config.yaml
rope_fraction: 1.0
init: "orth"
final_lr_fraction: 0.0
MLP neurons of a small language model. Each row is named by its layer, matrix (gate and up: input weights) and neuron, and shows model dimensions 80-175. Each number is 128 + 24 x the weight over its row's rms, rounded and kept within 0 to 255. Numbers have three digits each. A neuron's up and down rows have the sign that makes its largest values positive.
After each neuron's rows, "fires on" lists the tokens most often at its 100 highest values on Wikipedia text that the model never trained on.

L11.gate369:142126112107167126137095122174166159095133164116122156157125105179104159118140125107134108136147140109164155147104146149154133164121111104093175131167120143117103087090156150125128102114105098174140112155114144158157138112126150155132123128078113145058113110136100129113075103143134126130
L11.up369:163105147156162105097147071135116155109180132164132101125127130147123110095114156131108103088101113109126110123106136086087121145124151113150149196114098077099116155157140072158154113131110101155132127109148112125149141143128152089146102144125117119150098125149112117122117133155129160135
fires on: " of", "p", "w", " art", " Sw", "="

L12.gate397:157144134154130114165116153102111141168116135130095149179189128136171140137092131104129147116142111098153122114118099148143111133109119100098147119168170101113107105119115130112100149103142079105172125111105138128058115098185164148144116108123145102124093172142100102100105117137133146146
L12.up397:122109139172138131121127157140149198185128118136109139119109132138166126104145169115114126121102113109124148097126094153113158121058164115104135151149161120106096109120123131114118123107120153179135078152142064145138112101150161172102138158117117185121126142116087188144096110129116134180
fires on: ".", "a", "ia", "us", ":", "es"

L7.gate58:134136092173153136146111132094106131135084150170168143107122159119149144170114151107153150110108081175143100132137105118084116116112121163135136113162141152128115145130147157176133121098102136100162139154130145089154127168151137076135118151140161108125143149147126158116149072131088113117
L7.up58:111102068116140101118111142141085134104125133125124180107087117137104115124108132086107125161153126107175130070106086124111161114111090130138157130148100171135100117111132144149117113096122110171149084135112133170164111125110158124160105132113140116133148179137133139151159141131137136140
fires on: "her", "ant", "ol", "id", "ent", "he"

L7.gate595:109132109130106160146102150129054115115127168106135139156114087122119125183141094151114124154176112106118121162145164120105159125129152159126130127145153133140103113156126121143129153146117125126111147072107156131133134141101122148150140153119111121125090139170090131141118129147131134100
L7.up595:134105135115128124119115104163095167134156119168161119133111129133114180133117126139140125131153088167121133110107117099084123130117071153160136094132128192117176123114138145110111131122139108119134146139137143147165126108119141101143121128109118106132137108163119139182100150122122130121
fires on: "im", "al", "n", " im", "ro", "m"

L10.gate97:126123162147125106154110136145119148148090148099099149128114087124154146155125131100130081138193135118170119116156135092133140147102136107137154107138116098134097127120153147127135141105151072127120137113158135112098101074161135144174145101105149110121108140083120122155104116148178144138
L10.up97:100146097160148141102111104093150125177148103118108121144090157146127100183119126144135156119092148181135112149137173114117109133121134109120107165140129105149075113133120143121148143078097097109122123092101097089140132156095126137127126155141106138137132187137157137127134126160122107154
fires on: ".", " that"

L11.gate400:129162095096132155128132122118104137123138153154156126145111118135114108113111134122142156093157097141143136165161162136126106135161152088146119174163172156131115130143123146126133079134136084096165107151146150108104118106147143165148113119130147135070111101125121126119153161120128136158
L11.up400:118108148143143108127142153158160128164088112163162133139133078129186145149112100104130088105146131141167123110094131160100093108147104102105135099137102145126098125097122151120151152133129095158146147118129145150142114106148162106163096089064121130117194154130132100136131133100133141099
fires on: "6", "8", "-", "1", "4", "2"

L11.gate278:119170141118138108126088105141157114141104129170110145118141143150141124140143125134156114143141128157086111123106123145112139067105148085145142155131117113152114090132130130160157128097120106115136136116163104125184124135120103141135117164097129082094129135157129121111109150072126100108
L11.up278:140130150160162120146093113133152130126107108152108129142163112109140158104125134096120137109162103140140108152125122115119115103104133135125136117115126152128108106094114097119176124121096158077109111093141096103141159123132146127153163162128156094104088120165137139092131163115128137127
fires on: " |", " =", " −", " +", "\n"

L10.gate634:118155084114117152114084109140127126172160187154127113133138123134115151126121143114128141122122131092131137161152140124138148111150114105126123170162152104159121140161142123146140169126171137111122130125119092160163168122116114147135112110138098205124152157170150130103151128141126119112
L10.up634:131146098106092125084098126140155125103170129125104171121103135137140145147125132156157108114118097159147143114123136111172096148134088131126124071118175112157174118168130153107101121154138104138064123138114158172138160106097134118152112189132147125150086147150140153129142146146172128136
fires on: " After", " And", "and", "on", "om"

L9.gate562:156116158101101125109120120140125167135155143125138135146104130169116130134138110164149134133165151141071123118128140119142139107153150108093142131160114131116139145178123104151126175113103139103095103146142155120191088092135128142120106073133104140082109128121112131102149151128139100134
L9.up562:193140111139097109125128150112135096108193149141109149139130116172128125117169114127101095153122142128142145153106129113081129133187105124145158124104152181129081138126097137125137160080089114144137120145118140132180124082094136119135117135127125135082096130124126120104129108090115107100
fires on: "=", ".", "ro"

L11.gate691:103125132138095155174125112078115174152127135121137116109195143167144125136148129155143096137122132131178127109147111138157097089143131091116154136142106144130121093118142122158146138132106122108103153128116095124121134137106107128120136113113127100099132125161156166049133153144130132138
L11.up691:148136132106109151111168085141129135096113112132069082181142150118140125170182119131129123115132168148166148129099134131123148130105121078160134168133169154106125178140136140172149150148133129135127109113156121160079107132143148136183143162130116130110122137145165129143145107090163149093
fires on: "F", " F", " f", "f"

L12.gate170:114105121150106103089098156059085125090124161132144146121132144139140093131099130132120104159132138113129101112133128122077117108146114091067130078173142116121131115159124122106103114093097117132143083090157126135136170144168152129157139126131156130111102126143103119109159128163157161145
L12.up170:100101149102113090093112126120094088128136149150134120121133114149156109130181149093107146160145110149139111147116154116110140132135154151140110108149148090133104153159134154144095132128118137126127118116084147158128118124120126148134141137134116137105157160159160118124139115104132116186
fires on: "==", "es", "is", "====", " Y"

L7.gate89:150122099169123112116132146097142121141092163157162106132079140096152124144133126121137133144148133140157065139127162098068149167151127131119147145164091118103123114112159150157133106128155138099081145116084118126134133140154125166138156160133087147137059117172119118123116129130129110120
L7.up89:152155143124152127109122127169153160125154134141143143112125107153109139146129137195119158120145145107130143173141108123104136153142070096166120117141171144137137068102145116132105184151095107158102121089137138110169122100115162110131127112113107134119175086067141134088120158107136101154
fires on: "an", "n", "ard", "e", "ann", "al"

L4.gate446:120116106161115115115120136092101140154124158126129144128101102141162110140128126160138091147133095099114154110149128117099145124113091068113130137164125126103118096104172094126163184139145169112112138101145143156146100104117113166124160142129142139098119179170116092103123131104135114110
L4.up446:097128140076099113096103096130070152139137148191100130155134140134132128119100122119112101151110112151123138145141127145141101122127141142106144139126123135105119110141140126135127080154113138128144084102082168156132158136086124095129163102109120143092108154155170144119112082087103135155
fires on: "is", "ou", "s", "es", "ies", " f"

L2.gate275:124124127133132134107121142140134097135110147095158155183135149110144092179135108107160166140121103101119132087098097149075116135106138124083088101133112135153143117117122120094155139125126146150139121133106144111109145108187134105151151136114142171130108146183129144103086129180119109163
L2.up275:081108161154168112119102125105157131134126152125137162139094149145158059110143122105096126098102161101108108099116142155125130141136131118132124128130131116116128115140156171165126136153124095134130110128094201125110112129133072110115143106121101158090127153161065178125129150131136135160
fires on: " o", "O", " O"

L4.gate167:138149188128090154149119126111113095108143131127168162129125105076147170105122166113153083128116110132125121149132167118109199138134094109156140154147108130119105138144131121144105111130119127144171140147145093145129113139089118119119130188151147134144134131141131136108107139109131159128
L4.up167:117139158127129094153125120138113122127145112133149156126112129098149135147128161114137119140069125122138130139146166094109122158100110163116153125145113105114137111125143105099137165111091122153159119108163108131126111156132133109151115122103128146145120155100124155124112133103147143161
fires on: "'", "ard", "ens", "d", "s", "r"

L10.gate255:127151100144149096109075150109130113128134164113130121106130128141099129178141158160136086143135117142159120120154159147135129109135119139102149140147152148127115140110124156131113100108113145083098101095123157131133190115140126132179131112127184095077080151144137162100161071116136134159
L10.up255:135126096129151092069156124092141113091147124109090130125124140163106101140145159188128150129152142168096116071144108106148144156148148135160105128111096156096116121138098093126099113112127140111151107101101114144086138169120082155100134076179126156140141133115164123109148138123150078138
fires on: " f", "–19", "19"

L11.gate372:137171166122109056191114119119118108114132104118129122100144135149106106110138115132129149124107114115087111147155164117120084144116072069132127148142120099169109127123118146170152139137093167113135160157130139131125112146117140119157104143128129129104127128122154097124137128115148091117
L11.up372:148112146116122098157122127161156109155109119152146158138144134151165172123126134156159075138127144140101110102132151106105144096127137138074143125119087151133079091088093111122097115132134132086133133146133092113152137157128091114143133139138128097138090111106069109148125134142110154117
fires on: "\n", " =", " Sc", " S"

L8.gate476:165077108153132133147140139145092161134135150136130134196155150067127159124130119104126137146126148140172139126118149125142146137165118104144130146138119100152108136170139144132165176171127103119129151148121158120117161106176140124122116146158109212098104119172113120114109099114106134149
L8.up476:145102077121096101136118140147158154134157123086131128163120149149124151117141116115116150144145110148119147088133116146150076062148083165144153109137116139095151123159133170103133088134129139120109127143128135158128126163108140120086104118165147101140163135108132142162124155176146097141
fires on: "on", "em", "ron", "it", "om", "use"

L12.gate37:092157087170129117180106116143086109141086131102167120156130101122121157147116102122198097139164139111126120140156117081113078122119136110137158119139147105168088157109124139154137103135157117134089161116191135162143130120167199115127098175156089124108098146124080131149130129111158148115
L12.up37:133114150100121093102107122127125120102128137117143109133108090151139141120144145128117158158083138103108163112118153120172125136169130175139112117125129132061131112153114162110111108125151130112141117171086111125116096151164148171185098100134120111174126131142133114098106122127129147139
fires on: " of", "m", "-", "g", "ong"

L2.gate375:116154095109116160133137120129151093178127132217145133117170174147121170122161135140120137159165118128140105143100120114104167109127164076155110168133145112162123096164173194121117165147129134119137151167176167135112115150115186089120120102154165115102123128149132125133167135147144110133
L2.up375:130146104123103134144138131117187104136109124144131118130143163178134131149149137126109139157158121117084096136128083140111136109182136095177083135119119140149116100163167136145093165184151146114135092150129124094157126154139151113134168090172124142106131091136150134139170189147185117153
fires on: " mon", " Mon", " cap", " short", " Cap", "==S"

L2.gate492:183135190097155140118120092155142102157105144108111137130168144161086096126119128110101147185168122140143081114132088120166124133129112116152139148134135160167122132165150141071121166133120104159124103165097127101128129147156136087125142104124168109114126123132151122147101123123111138166
L2.up492:148155153089116133104128095110120099148150136138114133173102122153111156097121150106121166158129134141120091104150113124109118134122134122132097109123162140157138152100207102103108137177143149154106152122146103107138186129135127114134137101127116121138129121119133110112148124147193108138
fires on: " mod", " Mon", " mon", " Per", " spec", " ob"

L2.gate541:135113163129146109098156118146116104145128128092107122143183120140116144134118123132129143138137091137134098136100151126147104133118139100167141123142135132175141155110115087142144099127127101159144119180147141178117103115156118159120120123139121106104094171094088158161163103123125103118
L2.up541:138116159157101133093131164085094135118177126076091108052136119140126117130114136136107169150143128139118156112115111115109104129103124157107136115155109152121097143125100116077146156149156138143131132147112165129095120158124143141165082110143122114138159128116131126148132104102125162125
fires on: " of", ":", "est"

L12.gate269:103156133133138117122129154101092132126125136125116154110167124119094143147110195123141154128144137160103148111153172166161119120106123176102117167149160151140083109122169147162092135091139090081116122150100116137121147119143146141117134144088158139107116154188125119125144111187147151150
L12.up269:147122120130143116126116159102097112131128146181113108130135111149150154070134146136122084126121096117140127124108148087110126134119149121112138104135132092142115126147117143108154127132095125078113136169138164088153122084107120140158095090100100162109124137122182128108108133132118124120
fires on: "-", " |", "s", " (", "|"

L9.gate585:169143117118156135146111121158136164136106140143155163124117122141160106132136151126141099116114113112140117106142167135105118096152117165062178144161129128133114099118131108161159117136073146115139175113119130103115144117129162118128139142090126094085108127153117143154133142111110142116
L9.up585:127150153132147150106146125129131125086165109114140094132147128131104091126140185116113106127112161128145124132122147109136172146166113135159158134129121149167100190157133113113141152126111162093138124122137094128164096126129114143089111107114148090124121118144128131128087134107171173115
fires on: "=", " of", "ff", "-", "ver", "ir"

L12.gate580:143145119122133115109117143157122152134143116174118126140184120135109157102126079123154111142133130138136127123111110154124107124146159120108134135123139108112134132155098114137117150117113125121110186168156132198157114127142139123130112151172163130100112149105153096117127116173139080168
L12.up580:126130129145138148138114090132123098143156140115107145146122111169146171126147068130117110129127133140136103119143130144134138136097127124123147145127165129129106102106114097143158133146122131134067070121138114104199101089159103114104126131130085084079101075109173147139106125150161120129
fires on: "O", "=", " of", " O", " c"

L2.gate85:145184132135110110095091153142148139112120138152137125096138150122105128117134149152124158154134152179123130113083174117109117134185172189125158138163147147103116168123139133133156167109108132110106150119188137132146137116117121106118101144111060150139154178132141110146134094152154156153
L2.up85:105128159150132130136103094103184170159116125128109110097154090135138144168125091138110129152103119114128147156145159097125157148138156106124153125134165123121122100093181143115126131151124109066138176158144146137146108134138088135135103144105109145102133162122136127108136092145120148104
fires on: "-", "al", "s", "als", "ated", "th"

L9.gate35:151136150102149112150094132111174164149171149100130121123124150182140140132115150163119105112085118099163130098138172137126163132149079122128135145162115098163126124115124149198090132145135136151089112152151088130161134136121126083104119145077112145112168148141125147123125123122105152111
L9.up35:088133143165145128141140124102119133146145095120125119127178194126124105169137148141129086098137151128078104141138143166129151087086098123057131123120135125155150154185124090101146090092141185142118128156143151153125099141123144090097131124109147131151148119159133117095144144135111162147
fires on: "ing", "id", "ab", "T", "ied"